config = dict(
    norm_eps=1e-06,
    init_std_qkv=0.0154,
    decay_fraction=1.0,
    final_lr_fraction=0.0,
)
MLP neurons of a small language model. Each row is named by its layer, matrix (gate and up: input weights) and neuron, and shows model dimensions 80-143. Each number is 50 + 15 x the weight over its row's rms, rounded and kept within 0 to 99. A neuron's up and down rows have the sign that makes its largest values positive.
After each neuron's rows, "fires after" lists the tokens most often just before its 100 highest values on Wikipedia text that the model never trained on.

L5.gate538:53 38 36 45 57 41 58 50 53 49 74 29 29 60 39 36 34 56 59 42 41 31 55 30 58 58 48 41 70 63 34 45 44 45 49 67 39 46 40 46 60 46 61 87 65 56 88 47 61 47 53 56 39 46 44 62 56 51 42 38 60 48 47 45
L5.up538:36 45 44 80 56 54 74 45 48 55 32 45 54 66 31 65 50 60 38 45 71 53 77 50 79 68 25 65 63 47 43 49 63 73 59 70 46 73 70 39 31 36 43 86 25 55 39 58 59 54 55 50 79 55 48 39 40 52 50 69 61 55 45 44
fires after: " |", " Marshall"

L3.gate1803:37 72 60 65 73 61 53 37 43 36 54 83 44 68 76 40 43 57 59 60 23 36 66 46 68 48 23 29 55 61 50 66 55 31 48 40 63 75 77 58 83 63 48 42 39 43 44 49 57 27 61 75 45 61 42 46 71 47 69 65 33 55 61 61
L3.up1803:65 53 07 25 42 62 77 50 41 40 47 75 49 29 47 36 49 99 53 34 41 29 59 47 40 86 60 68 56 27 78 39 67 60 60 52 40 31 53 47 61 31 56 54 55 75 53 30 25 40 45 45 61 82 54 17 79 45 88 49 39 60 52 84
fires after: " |", ";", " 1", " 2"

L7.gate1806:23 34 43 24 25 56 55 76 28 60 66 60 37 48 13 44 78 48 59 67 60 62 40 61 36 44 66 75 75 47 19 47 92 49 59 55 32 59 53 44 25 85 28 44 56 45 43 43 58 46 51 61 41 42 52 70 72 59 47 40 62 65 80 41
L7.up1806:55 62 48 41 55 47 74 55 36 46 68 44 40 34 40 58 32 54 55 34 48 57 51 72 18 50 32 55 44 50 85 19 18 63 45 32 36 42 73 31 63 33 39 36 39 41 38 53 74 50 52 23 66 38 55 55 72 41 66 25 53 41 76 47
fires after: " the", " a"

L5.gate1707:31 27 44 77 57 42 37 16 29 46 27 52 30 20 45 46 35 47 53 35 45 47 54 53 55 38 64 39 53 32 45 34 51 45 46 30 42 49 45 54 65 45 47 64 47 34 29 40 65 61 61 43 41 51 55 22 32 52 79 48 58 56 73 69
L5.up1707:51 57 51 61 74 38 43 58 53 63 56 42 64 45 25 53 56 71 69 47 25 44 64 69 33 54 48 65 62 71 54 62 83 25 40 43 51 50 43 63 33 51 41 55 79 48 75 55 46 59 22 68 50 76 54 37 50 36 47 59 63 57 50 37
fires after: " a", " an", " A", " (", " '"

L5.gate1022:42 63 20 43 86 68 72 38 36 25 56 70 45 83 43 63 52 60 69 43 62 46 45 64 43 56 47 60 39 55 40 46 45 14 49 52 59 84 88 56 66 35 49 69 39 53 42 55 69 81 58 43 51 30 29 47 42 70 21 26 38 47 37 52
L5.up1022:58 48 60 48 82 35 62 46 43 26 49 44 23 49 55 78 38 70 58 44 40 44 34 49 69 36 51 53 48 43 83 54 50 48 05 48 42 64 18 69 63 48 83 43 85 51 58 72 23 63 85 45 64 73 49 19 41 48 23 49 85 49 57 69
fires after: " \"", " ", " (", " K", "S", "K"

L7.gate19:18 62 62 59 44 31 52 47 53 60 36 40 45 62 44 35 57 44 58 60 58 29 54 46 38 72 78 60 49 78 51 70 33 63 41 45 71 52 81 63 42 39 44 41 49 45 56 37 41 65 58 45 78 80 54 82 61 64 52 25 37 69 75 44
L7.up19:51 47 63 43 27 48 45 41 60 61 47 79 48 61 72 60 61 46 49 65 56 37 55 22 56 66 46 21 75 54 83 81 44 42 51 44 34 48 60 44 30 40 84 32 83 35 49 30 55 27 56 48 60 75 33 68 58 42 35 36 46 84 44 19
fires after: " the", " |", " Stadium"

L7.gate630:74 46 68 38 35 36 25 76 54 44 67 41 60 18 54 46 47 41 59 36 46 67 49 67 64 54 49 41 38 54 36 35 48 39 44 61 59 45 56 56 58 51 56 56 56 36 67 45 49 56 54 35 46 52 66 66 58 78 62 43 48 54 41 47
L7.up630:71 36 72 43 32 60 47 63 35 70 52 26 59 47 42 43 32 35 56 61 57 30 40 60 70 75 56 54 60 47 38 48 73 48 55 45 53 76 35 62 36 24 58 72 64 70 71 48 34 31 12 55 60 42 49 54 62 66 46 41 48 42 70 43
fires after: " |", "\n", "|"

L5.gate950:40 48 26 60 44 61 41 29 45 08 40 50 63 54 58 66 33 56 84 50 66 51 39 68 63 87 54 58 37 37 47 53 29 61 47 28 60 44 67 43 68 25 62 55 49 42 27 50 54 49 73 40 55 47 41 44 57 71 56 50 60 28 68 69
L5.up950:41 56 49 57 17 31 57 40 40 58 56 39 30 52 31 24 36 61 18 48 57 73 65 49 34 81 47 36 42 51 79 39 68 51 38 23 33 70 35 55 44 31 53 47 62 42 52 36 56 01 67 53 68 77 45 56 36 52 62 74 61 46 65 70
fires after: " a", " A", " an", " (", " 1", " in"

L3.gate1706:49 65 52 33 38 59 17 34 38 55 41 71 68 57 41 29 25 43 45 52 57 51 38 43 43 32 31 64 59 46 62 08 66 45 62 39 43 82 45 12 60 51 70 62 46 56 56 48 53 48 41 50 51 57 38 41 29 32 44 54 30 21 64 67
L3.up1706:63 29 32 66 28 53 39 45 58 48 60 26 58 45 83 55 41 60 45 49 52 70 31 70 55 61 42 36 61 22 74 16 50 45 67 56 42 57 44 19 50 44 97 66 77 39 71 33 60 60 64 53 50 43 50 62 23 60 66 58 42 62 51 68
fires after: " (", " was", "-", "==", "\n"

L7.gate498:65 38 21 46 44 53 53 44 40 43 69 50 72 36 32 55 76 43 64 33 46 60 64 30 50 46 75 22 69 14 70 56 50 05 34 65 43 47 44 39 46 35 71 39 60 59 49 84 35 67 56 56 75 50 57 83 68 39 26 61 34 38 38 65
L7.up498:70 08 46 56 46 70 80 56 41 39 35 43 43 66 58 29 53 54 71 68 17 78 55 48 35 65 36 42 60 49 89 52 61 29 43 67 61 55 48 63 67 41 43 69 26 50 50 78 34 41 62 59 65 46 42 52 34 41 47 42 31 55 16 58
fires after: ",", "\n", " the"

L5.gate1269:35 43 33 52 74 30 18 19 15 37 67 41 40 52 55 28 48 40 37 58 38 35 34 55 55 62 80 39 25 53 63 59 66 49 40 35 43 61 67 67 54 20 57 57 48 63 64 38 77 73 48 33 67 48 29 46 54 35 26 53 54 42 94 46
L5.up1269:30 64 44 63 78 36 43 31 32 59 63 30 59 51 55 71 65 66 45 13 35 48 57 29 26 60 59 57 40 47 47 60 55 50 41 45 48 65 83 60 48 67 50 53 62 55 76 45 66 38 28 49 63 69 49 22 59 41 61 41 59 54 35 44
fires after: " (", " \"", " (18"

L7.gate1657:40 76 50 52 57 68 72 22 42 47 32 46 65 39 37 49 65 27 60 63 40 65 52 45 61 78 44 30 46 46 47 39 53 27 35 62 54 53 61 52 58 47 53 59 62 54 67 61 45 33 47 41 58 26 55 50 55 64 49 68 43 67 34 19
L7.up1657:66 38 34 74 41 82 61 72 67 70 63 56 52 55 71 58 31 43 42 58 71 77 12 58 26 62 63 47 78 51 62 71 63 36 49 50 41 66 47 60 44 25 55 54 70 39 38 47 42 65 80 46 53 43 53 47 44 52 57 67 43 47 42 64
fires after: " |", " a", "album", " as"

L7.gate686:44 42 70 58 66 65 47 63 52 15 51 11 16 74 57 45 54 37 54 34 67 44 32 57 29 45 64 32 51 42 28 47 75 32 57 55 46 35 33 63 61 76 37 56 33 61 42 61 56 62 51 61 34 24 61 72 41 36 26 57 46 78 62 14
L7.up686:32 53 71 73 32 12 32 44 49 28 40 62 59 34 48 84 19 72 51 52 27 53 33 51 48 58 30 63 49 51 51 58 42 33 51 51 66 53 52 57 58 39 78 55 33 38 64 67 49 29 50 48 69 44 21 54 54 50 35 37 51 33 54 37
fires after: " the", " The"

L3.gate1769:61 49 40 64 64 39 47 45 11 51 45 60 43 54 54 51 46 52 50 64 67 69 58 38 77 48 78 41 41 30 34 25 62 45 38 65 41 66 64 53 57 63 51 36 29 26 54 45 39 84 36 48 63 30 40 40 57 68 12 56 51 36 41 29
L3.up1769:64 59 51 45 66 56 67 61 46 58 60 34 15 08 54 33 38 52 63 62 68 44 56 53 77 65 75 63 86 61 38 30 38 53 63 61 50 56 61 40 38 61 66 37 51 42 72 31 40 67 35 40 73 45 44 68 17 73 46 63 40 67 43 51
fires after: "\n"

L7.gate148:62 46 27 26 53 56 44 41 54 38 43 64 35 59 70 79 53 52 41 35 46 56 52 59 47 68 47 42 56 51 62 47 42 65 79 70 43 57 34 59 42 51 42 52 41 60 43 67 55 65 79 46 80 65 52 58 61 51 16 55 55 57 71 46
L7.up148:85 66 20 87 38 68 48 94 65 34 73 48 35 48 68 55 60 79 63 63 40 57 33 54 55 42 31 38 72 54 32 59 67 48 55 13 23 60 41 63 74 24 34 56 57 25 36 42 24 52 54 43 64 55 48 43 49 25 57 32 35 42 70 57
fires after: "\n", "|", "-", "t"

L7.gate805:39 44 41 16 32 72 69 31 85 38 57 32 48 61 48 77 50 33 35 34 35 64 45 47 67 71 47 51 59 43 36 25 70 46 35 65 43 64 60 41 36 52 72 68 62 18 51 51 08 48 28 46 47 70 43 37 26 40 93 45 44 81 70 47
L7.up805:49 53 40 53 48 50 52 50 50 52 50 35 62 39 70 54 28 68 53 56 75 57 49 62 43 65 42 40 63 54 64 57 61 14 73 68 69 46 57 78 09 33 26 44 63 38 76 45 30 37 33 18 63 72 43 59 67 52 59 28 39 40 51 43
fires after: " a", " an", " (", " |"

L5.gate1346:46 38 51 51 26 46 55 19 38 50 66 25 64 19 58 26 49 28 81 62 76 41 67 29 52 56 51 67 71 24 49 42 65 00 33 34 32 70 61 66 62 31 42 67 53 62 62 71 47 38 71 36 53 44 48 60 59 59 45 79 19 54 47 55
L5.up1346:42 41 42 40 62 64 54 32 38 37 61 43 60 41 41 41 52 31 72 42 44 53 56 43 51 46 62 38 31 48 75 52 15 52 41 19 24 52 37 63 71 41 16 70 81 77 53 47 49 60 55 19 36 35 50 38 46 66 70 53 35 40 60 57
fires after: " (", "etter", " Everything"

L7.gate1353:51 86 60 56 72 76 41 40 31 67 46 40 46 58 45 56 44 47 48 42 18 63 41 25 57 55 29 39 51 56 53 32 45 78 55 76 48 65 65 29 64 56 57 67 53 55 65 47 71 60 47 35 79 57 43 41 57 56 77 41 43 41 70 63
L7.up1353:79 75 56 47 72 76 25 47 55 39 71 53 44 86 60 53 46 29 37 61 39 46 48 35 51 64 44 43 37 53 45 45 45 62 33 58 58 53 47 54 85 57 65 57 77 50 83 67 69 67 74 44 69 46 43 62 71 62 53 33 23 35 44 37
fires after: "\n", "."

L5.gate1737:41 59 52 48 58 51 51 32 36 47 28 60 57 50 56 41 65 73 75 47 60 46 52 80 45 52 44 51 62 38 53 39 71 65 66 45 39 55 87 54 26 37 67 49 59 38 60 48 13 86 34 60 66 45 54 43 46 50 51 72 63 43 39 60
L5.up1737:77 44 58 30 61 73 65 57 54 48 32 39 63 30 37 73 40 79 37 73 49 40 55 37 61 61 47 62 52 61 73 29 49 27 42 49 55 53 15 67 38 71 54 57 56 38 44 63 56 31 67 32 59 59 72 56 60 64 73 68 72 51 28 75
fires after: " |"

L3.gate384:53 49 36 36 50 38 62 38 39 42 62 59 44 50 41 86 32 49 56 69 38 50 30 31 55 66 38 42 40 44 63 49 50 65 68 28 57 59 51 35 44 72 34 56 15 56 51 34 39 41 69 60 29 28 42 33 61 52 70 31 57 29 51 36
L3.up384:68 75 52 67 37 08 52 30 52 41 92 58 65 53 25 61 52 55 62 32 54 73 33 57 35 75 68 65 58 64 54 48 60 38 60 40 44 43 29 48 39 61 76 21 66 69 73 37 44 46 46 51 59 55 58 35 48 41 37 29 66 42 44 28
fires after: " |", " 5", ";", " 4", " 7", " 6"

L7.gate1281:53 58 34 62 51 52 15 54 55 42 40 62 59 44 39 87 39 39 44 60 32 56 24 38 46 65 41 21 66 44 52 72 63 33 50 41 57 87 33 54 49 45 31 29 38 29 41 62 39 46 84 63 73 30 28 38 47 60 60 27 39 47 28 60
L7.up1281:44 43 33 47 38 52 60 45 50 50 52 43 45 12 22 33 43 33 60 61 52 43 48 50 27 55 51 27 34 34 23 36 45 50 61 53 80 61 31 32 51 64 31 44 41 63 44 96 35 46 54 62 53 54 60 48 73 66 66 43 53 82 61 57
fires after: ",", " New", " United"

L7.gate573:62 34 59 51 24 59 50 55 59 54 52 48 32 69 56 49 46 51 33 24 43 65 52 34 36 37 69 44 51 58 39 40 68 58 42 48 63 63 76 38 53 65 49 59 30 37 53 31 64 42 51 80 45 38 37 60 96 49 66 59 18 09 63 37
L7.up573:45 42 44 29 77 45 34 48 54 27 41 50 46 20 42 67 58 22 69 36 34 65 27 32 58 50 36 54 39 65 27 55 50 58 34 38 24 49 55 63 63 47 30 55 44 22 67 61 32 07 69 31 71 32 56 43 48 62 91 59 71 53 61 69
fires after: "\n", "|", " League", " București"

L7.gate754:21 55 51 67 53 59 81 38 54 39 49 42 48 66 29 40 56 55 79 72 54 36 26 36 36 51 43 47 31 42 56 58 51 37 32 41 72 52 53 53 57 69 61 35 49 64 31 46 37 42 56 70 62 51 37 12 43 52 57 50 32 82 71 64
L7.up754:39 67 46 39 31 44 20 30 61 79 71 48 45 34 31 57 52 52 70 51 92 22 21 43 34 55 47 35 36 50 51 56 33 47 48 31 46 57 66 76 27 51 64 54 44 28 49 43 55 33 54 54 49 55 65 32 28 54 65 58 38 66 77 43
fires after: ",", " ", " New", " the", " 2"

L7.gate1428:42 57 62 65 26 37 49 53 37 39 68 49 42 47 63 63 58 74 30 47 52 55 55 58 53 31 47 37 57 56 45 58 44 43 48 53 46 59 44 36 56 66 25 44 49 64 34 55 78 50 46 58 37 68 47 51 47 47 53 39 67 83 49 65
L7.up1428:15 53 46 41 42 56 50 40 46 64 43 62 58 64 42 57 70 85 53 21 56 50 62 45 42 74 42 61 58 29 31 43 40 59 34 71 48 60 69 76 73 61 55 68 58 08 44 38 28 19 51 83 56 40 66 34 25 67 57 58 48 57 55 35
fires after: "|", "|---|", "|---|---|", "---|---|---|---|", " was", "\n"

L5.gate760:51 77 52 53 11 44 65 66 26 31 43 05 42 47 40 56 52 48 44 32 68 56 37 39 33 74 64 39 55 73 64 36 65 29 27 32 65 61 43 43 63 50 45 55 77 58 64 46 46 54 31 47 75 68 41 53 50 44 69 31 51 28 13 41
L5.up760:28 52 49 31 52 38 68 81 51 65 63 73 26 44 24 59 64 37 40 57 47 59 68 39 48 39 57 39 40 70 30 60 31 34 37 67 56 55 48 39 54 41 46 54 76 54 52 57 43 44 55 71 72 65 44 08 78 50 41 75 62 31 71 44
fires after: " A", "|", "\n", " I"

L5.gate836:58 60 59 40 48 65 44 42 37 69 42 38 40 35 52 57 53 46 66 39 48 48 22 36 44 65 48 55 43 25 64 48 92 47 33 44 30 53 57 40 24 41 50 62 39 56 34 54 26 47 35 60 21 37 51 55 44 60 49 57 77 63 57 55
L5.up836:64 69 55 69 55 32 43 47 43 49 97 53 44 62 49 62 45 52 80 31 63 57 34 49 63 19 60 45 49 38 46 44 75 75 43 50 55 50 71 73 57 41 69 66 17 62 38 45 49 45 48 75 50 71 58 54 45 29 52 18 34 32 35 37
fires after: "\n", " No", "A", " a", " |"

L5.gate444:64 46 56 37 41 61 38 36 22 30 46 67 23 69 42 54 27 35 42 59 46 69 64 57 44 65 60 45 51 64 68 51 79 42 61 55 67 68 58 67 38 57 59 46 41 60 52 63 47 39 50 40 49 45 39 51 54 67 40 51 35 28 70 58
L5.up444:54 41 41 33 42 50 38 46 53 24 40 30 37 70 42 67 57 49 39 30 33 60 64 46 36 55 52 31 52 62 49 37 55 71 48 42 85 53 47 72 32 72 62 75 34 49 38 60 55 38 51 34 67 39 66 25 54 82 49 72 20 60 50 46
fires after: "\n", "|", " "

L7.gate1427:46 54 46 65 46 21 58 64 37 43 65 38 10 56 47 49 60 45 60 57 51 54 64 44 58 47 69 45 45 64 44 49 48 68 31 49 49 49 52 48 67 77 38 31 37 51 49 39 52 67 34 76 55 53 48 56 62 45 34 38 60 46 25 62
L7.up1427:56 25 38 51 31 58 31 49 74 59 45 47 38 71 34 61 16 41 30 62 93 24 22 65 53 72 52 56 65 36 50 63 71 43 46 61 37 71 64 51 40 47 44 84 37 44 58 48 75 43 48 67 41 49 55 33 60 36 32 60 24 55 57 56
fires after: " |", ".", " "

L3.gate390:37 54 47 57 68 47 57 39 65 40 59 41 44 49 58 31 47 57 46 47 43 18 46 39 31 36 29 48 52 55 81 53 57 59 67 75 46 54 78 46 50 24 33 44 47 66 71 61 59 47 43 63 40 50 40 52 51 27 43 70 33 78 59 50
L3.up390:37 44 59 54 28 32 49 69 56 43 49 55 75 41 63 43 76 73 61 69 39 41 16 55 37 64 45 54 60 77 47 62 48 45 66 53 57 50 59 35 32 50 34 43 51 69 62 47 72 50 48 61 40 48 44 52 48 44 55 55 54 57 32 40
fires after: "\n", "==", " |", " (", "-"

L5.gate1199:32 50 38 43 40 56 58 32 21 57 44 49 42 58 28 26 58 06 64 61 86 68 40 21 45 34 55 12 69 25 56 42 38 62 49 62 50 55 56 53 48 47 75 74 27 54 66 50 55 50 39 67 59 29 60 49 38 63 70 57 26 70 35 66
L5.up1199:42 46 54 36 64 58 01 52 47 69 28 34 62 45 54 44 86 40 49 49 86 54 67 66 46 50 31 57 56 59 48 58 73 53 34 89 74 34 43 66 38 50 26 38 56 61 45 59 59 48 41 55 22 41 43 65 40 47 52 63 14 22 56 61
fires after: " (", " ", "-", " '", " \"", " to"

L7.gate535:55 48 55 49 30 68 63 37 43 57 08 44 53 44 23 39 78 48 58 60 18 63 55 27 45 53 47 30 32 44 35 41 51 58 58 40 74 70 47 46 69 68 63 59 47 40 54 54 50 50 52 78 72 37 45 58 50 49 70 29 48 63 57 73
L7.up535:49 74 47 54 51 44 67 44 42 53 54 51 58 65 36 61 74 71 44 17 32 44 43 43 52 77 59 70 57 43 44 59 53 32 38 35 58 53 46 59 48 49 64 60 38 53 57 44 50 61 63 48 56 69 46 53 79 30 68 50 56 41 61 44
fires after: " |", " 2", ",", ";", " 3"

L7.gate1292:39 58 36 79 49 41 35 29 51 29 80 25 53 67 50 42 27 51 44 57 45 55 18 36 17 90 22 73 36 57 43 47 63 42 55 69 39 85 58 46 67 56 52 86 50 11 74 54 68 39 63 52 39 68 51 49 33 49 46 64 69 37 40 59
L7.up1292:53 62 46 49 63 70 48 57 35 33 52 69 36 60 46 38 59 67 63 36 26 61 53 61 46 44 50 47 56 59 71 55 88 36 37 77 57 56 37 69 32 39 49 47 40 57 42 48 48 46 65 56 66 65 35 63 67 55 65 54 63 54 46 55
fires after: " |"

L5.gate1134:63 55 50 55 43 47 52 29 55 57 59 21 64 76 39 53 54 56 55 38 52 36 36 33 71 73 33 45 57 64 39 62 69 21 29 52 67 59 61 69 55 32 65 68 55 27 43 41 45 49 47 54 32 38 26 58 41 57 85 47 17 48 61 61
L5.up1134:61 33 51 32 42 57 62 34 29 48 70 62 40 27 58 41 39 23 19 74 71 23 67 34 46 29 63 46 24 25 55 61 32 60 70 37 65 43 55 39 81 78 47 53 47 58 18 37 73 21 57 45 28 51 43 58 30 49 49 40 47 58 51 37
fires after: " ", " \"", "-", "\n", "/", " ("

L7.gate550:57 57 30 44 39 49 73 42 32 70 53 04 37 36 52 38 35 46 61 36 72 57 42 58 32 45 53 49 51 50 28 55 83 50 47 52 52 45 46 57 45 52 64 43 54 67 32 62 64 65 51 40 33 26 60 62 56 36 30 53 59 58 77 61
L7.up550:37 44 37 64 36 56 35 31 27 54 57 30 64 52 40 58 57 61 39 54 44 63 33 55 52 49 49 68 56 35 67 38 38 33 38 50 41 55 66 50 36 49 51 69 33 47 79 70 55 33 35 26 35 49 23 69 48 70 55 60 68 55 35 28
fires after: " the", " 4", "the"

L7.gate109:75 48 85 62 38 52 61 46 51 34 63 53 53 58 35 66 49 33 36 35 47 43 65 76 42 51 51 51 50 55 19 66 60 50 57 65 74 51 60 56 53 43 55 39 50 51 27 50 73 57 23 52 70 52 55 65 51 70 55 74 51 27 86 72
L7.up109:62 53 45 53 43 47 39 56 23 62 68 50 56 60 49 53 27 36 65 37 37 55 73 28 56 74 67 61 60 61 48 44 52 45 66 64 56 68 35 42 38 38 64 38 54 57 18 33 67 34 49 28 65 60 48 75 58 41 45 26 40 47 57 49
fires after: ".", "-", " as", "\n"

L3.gate707:71 75 20 56 39 44 68 47 45 64 59 31 66 56 42 44 54 61 48 13 23 66 74 30 50 68 82 44 23 27 71 37 65 18 20 41 44 55 63 45 54 42 63 48 71 65 64 41 36 55 59 42 26 53 59 55 52 56 29 33 71 94 51 37
L3.up707:60 32 35 45 77 66 61 33 71 26 60 49 39 38 41 47 67 32 35 62 38 65 54 37 52 42 52 63 34 44 62 40 81 55 43 74 71 51 50 51 63 50 35 34 31 34 34 10 17 46 35 59 17 61 67 55 38 62 35 34 36 46 35 32
fires after: ".", ","

L7.gate253:36 73 36 32 50 64 53 59 47 46 63 69 56 44 74 63 67 42 58 34 24 31 60 27 79 44 51 21 65 71 34 42 64 24 45 72 60 62 35 40 46 40 58 46 67 50 39 47 44 35 64 37 54 46 27 80 10 69 53 26 59 44 57 60
L7.up253:29 34 56 68 27 54 69 56 61 48 43 56 43 43 33 42 59 29 48 54 09 75 47 57 58 52 55 39 49 60 56 44 56 61 56 50 43 27 10 41 80 77 52 44 58 63 69 54 40 33 31 56 23 70 53 52 51 78 28 61 37 61 58 52
fires after: ",", " was", " New", " are"

L7.gate959:49 64 39 44 01 85 60 33 23 88 31 47 55 40 49 70 60 46 53 38 41 27 52 19 51 47 90 70 64 25 40 39 58 30 41 42 75 48 32 38 24 40 81 35 46 49 43 45 46 71 26 23 21 45 33 56 44 54 66 59 52 54 63 50
L7.up959:50 27 51 37 34 32 63 47 49 08 32 82 50 62 60 61 42 47 37 67 64 56 17 34 25 56 56 68 34 50 25 58 50 56 61 65 40 51 34 32 36 63 64 44 53 55 55 52 31 42 48 64 59 74 36 53 76 57 57 36 86 36 27 53
fires after: "|", "\n", " which", " is"

L3.gate681:53 29 33 63 45 85 42 18 19 40 43 00 26 46 50 79 31 57 61 26 35 45 24 40 76 59 28 46 23 33 32 45 37 53 34 50 80 56 61 41 71 50 33 62 39 73 68 60 68 48 40 67 17 62 48 63 36 61 78 63 59 52 63 42
L3.up681:48 46 65 46 56 45 50 42 57 59 53 40 56 43 42 29 52 29 65 24 35 62 62 43 60 58 46 47 39 37 56 41 50 44 49 45 58 52 66 45 60 23 41 62 51 51 43 28 64 31 16 31 39 40 66 48 45 51 42 65 31 79 63 51
fires after: "\n", ".", "===", "-", " |"

L7.gate351:50 65 54 58 37 58 38 34 19 28 38 33 36 45 55 57 46 76 57 58 45 63 48 31 33 33 59 47 36 42 61 45 41 50 40 53 49 60 65 58 36 29 62 81 47 43 37 53 40 51 58 36 21 31 55 57 63 49 57 46 86 46 51 70
L7.up351:84 31 38 53 54 60 48 67 55 36 77 50 27 73 38 42 50 66 23 54 37 63 49 35 49 73 59 62 62 23 62 53 58 58 77 31 55 46 30 65 66 77 41 41 64 25 60 54 51 49 58 58 50 73 46 29 34 55 76 46 72 53 78 33
fires after: "|", "-", "\n"

L5.gate901:69 54 63 34 50 58 51 40 49 30 73 30 41 60 47 82 35 58 62 27 58 32 21 43 60 48 60 45 51 27 54 28 58 35 71 65 23 62 52 64 34 62 29 35 57 54 53 47 35 53 81 28 49 64 51 60 59 54 85 50 75 52 72 29
L5.up901:49 55 39 37 61 48 55 29 38 33 60 62 57 54 44 24 46 79 80 51 56 64 73 54 43 47 91 69 53 75 35 31 77 64 72 51 85 39 41 56 40 66 56 76 53 52 51 55 41 34 55 71 39 71 59 34 47 58 63 54 53 57 71 44
fires after: " New", "ski", "–19", " Los", " (18"

L7.gate54:43 47 79 37 24 54 36 41 34 24 66 31 70 38 56 60 55 50 62 49 33 61 54 36 67 40 50 72 54 45 62 42 40 37 42 51 40 61 44 64 68 43 51 46 81 48 55 43 54 54 50 69 63 52 44 71 59 34 36 62 28 57 28 45
L7.up54:62 52 56 46 57 64 66 57 52 47 49 19 56 28 45 56 18 63 44 62 75 60 64 30 40 60 46 63 68 49 34 42 44 63 14 52 28 57 46 21 43 36 34 76 41 47 50 26 53 32 43 07 52 69 32 37 35 64 43 57 45 61 56 35
fires after: "==", " was", " the", "Early", "Personal", " |"

L3.gate1615:46 46 68 60 58 65 78 23 60 58 62 63 52 35 81 39 31 67 29 46 44 69 63 11 42 37 53 40 47 42 47 45 27 52 56 65 61 77 76 35 76 44 63 60 46 49 62 63 42 27 44 56 70 64 59 72 37 18 47 46 33 42 57 63
L3.up1615:61 51 74 65 25 64 44 36 45 50 31 74 61 54 50 28 76 30 31 70 74 83 50 35 56 27 45 44 47 48 59 39 51 45 33 53 44 50 54 38 77 33 65 47 31 53 66 23 40 32 62 67 54 56 40 62 55 47 44 59 24 55 47 39
fires after: " |", "-", ":", " Upload", "\n"

L7.gate533:61 78 39 27 27 81 39 40 38 66 57 44 62 38 41 59 37 39 46 64 71 52 55 48 69 44 39 61 71 38 29 43 40 48 33 65 79 80 56 39 24 45 46 54 36 39 51 58 56 66 35 81 49 37 36 56 35 30 42 61 30 63 53 51
L7.up533:62 37 58 64 47 44 61 60 59 42 50 51 84 37 21 54 66 37 50 56 42 66 41 50 50 58 44 55 52 59 59 35 56 49 75 57 53 53 55 52 44 49 69 45 59 39 32 84 25 62 66 25 49 66 34 43 33 51 50 51 31 65 23 51
fires after: " |", " Le"

L7.gate271:47 46 68 51 47 53 69 35 31 18 60 43 59 43 32 46 54 63 50 50 68 54 37 37 21 33 45 73 47 63 48 57 61 34 36 23 46 57 65 62 46 58 56 55 33 56 33 68 58 40 60 86 49 74 35 72 86 44 95 59 54 09 40 57
L7.up271:28 39 64 76 43 49 67 54 53 57 48 59 52 19 31 35 59 56 55 82 32 63 40 32 25 50 49 79 62 44 43 52 42 41 24 49 66 51 74 38 60 48 36 74 42 50 26 48 34 40 64 31 78 64 43 39 63 56 41 73 52 54 65 65
fires after: " |", " 2", " 4", " 3", " 9"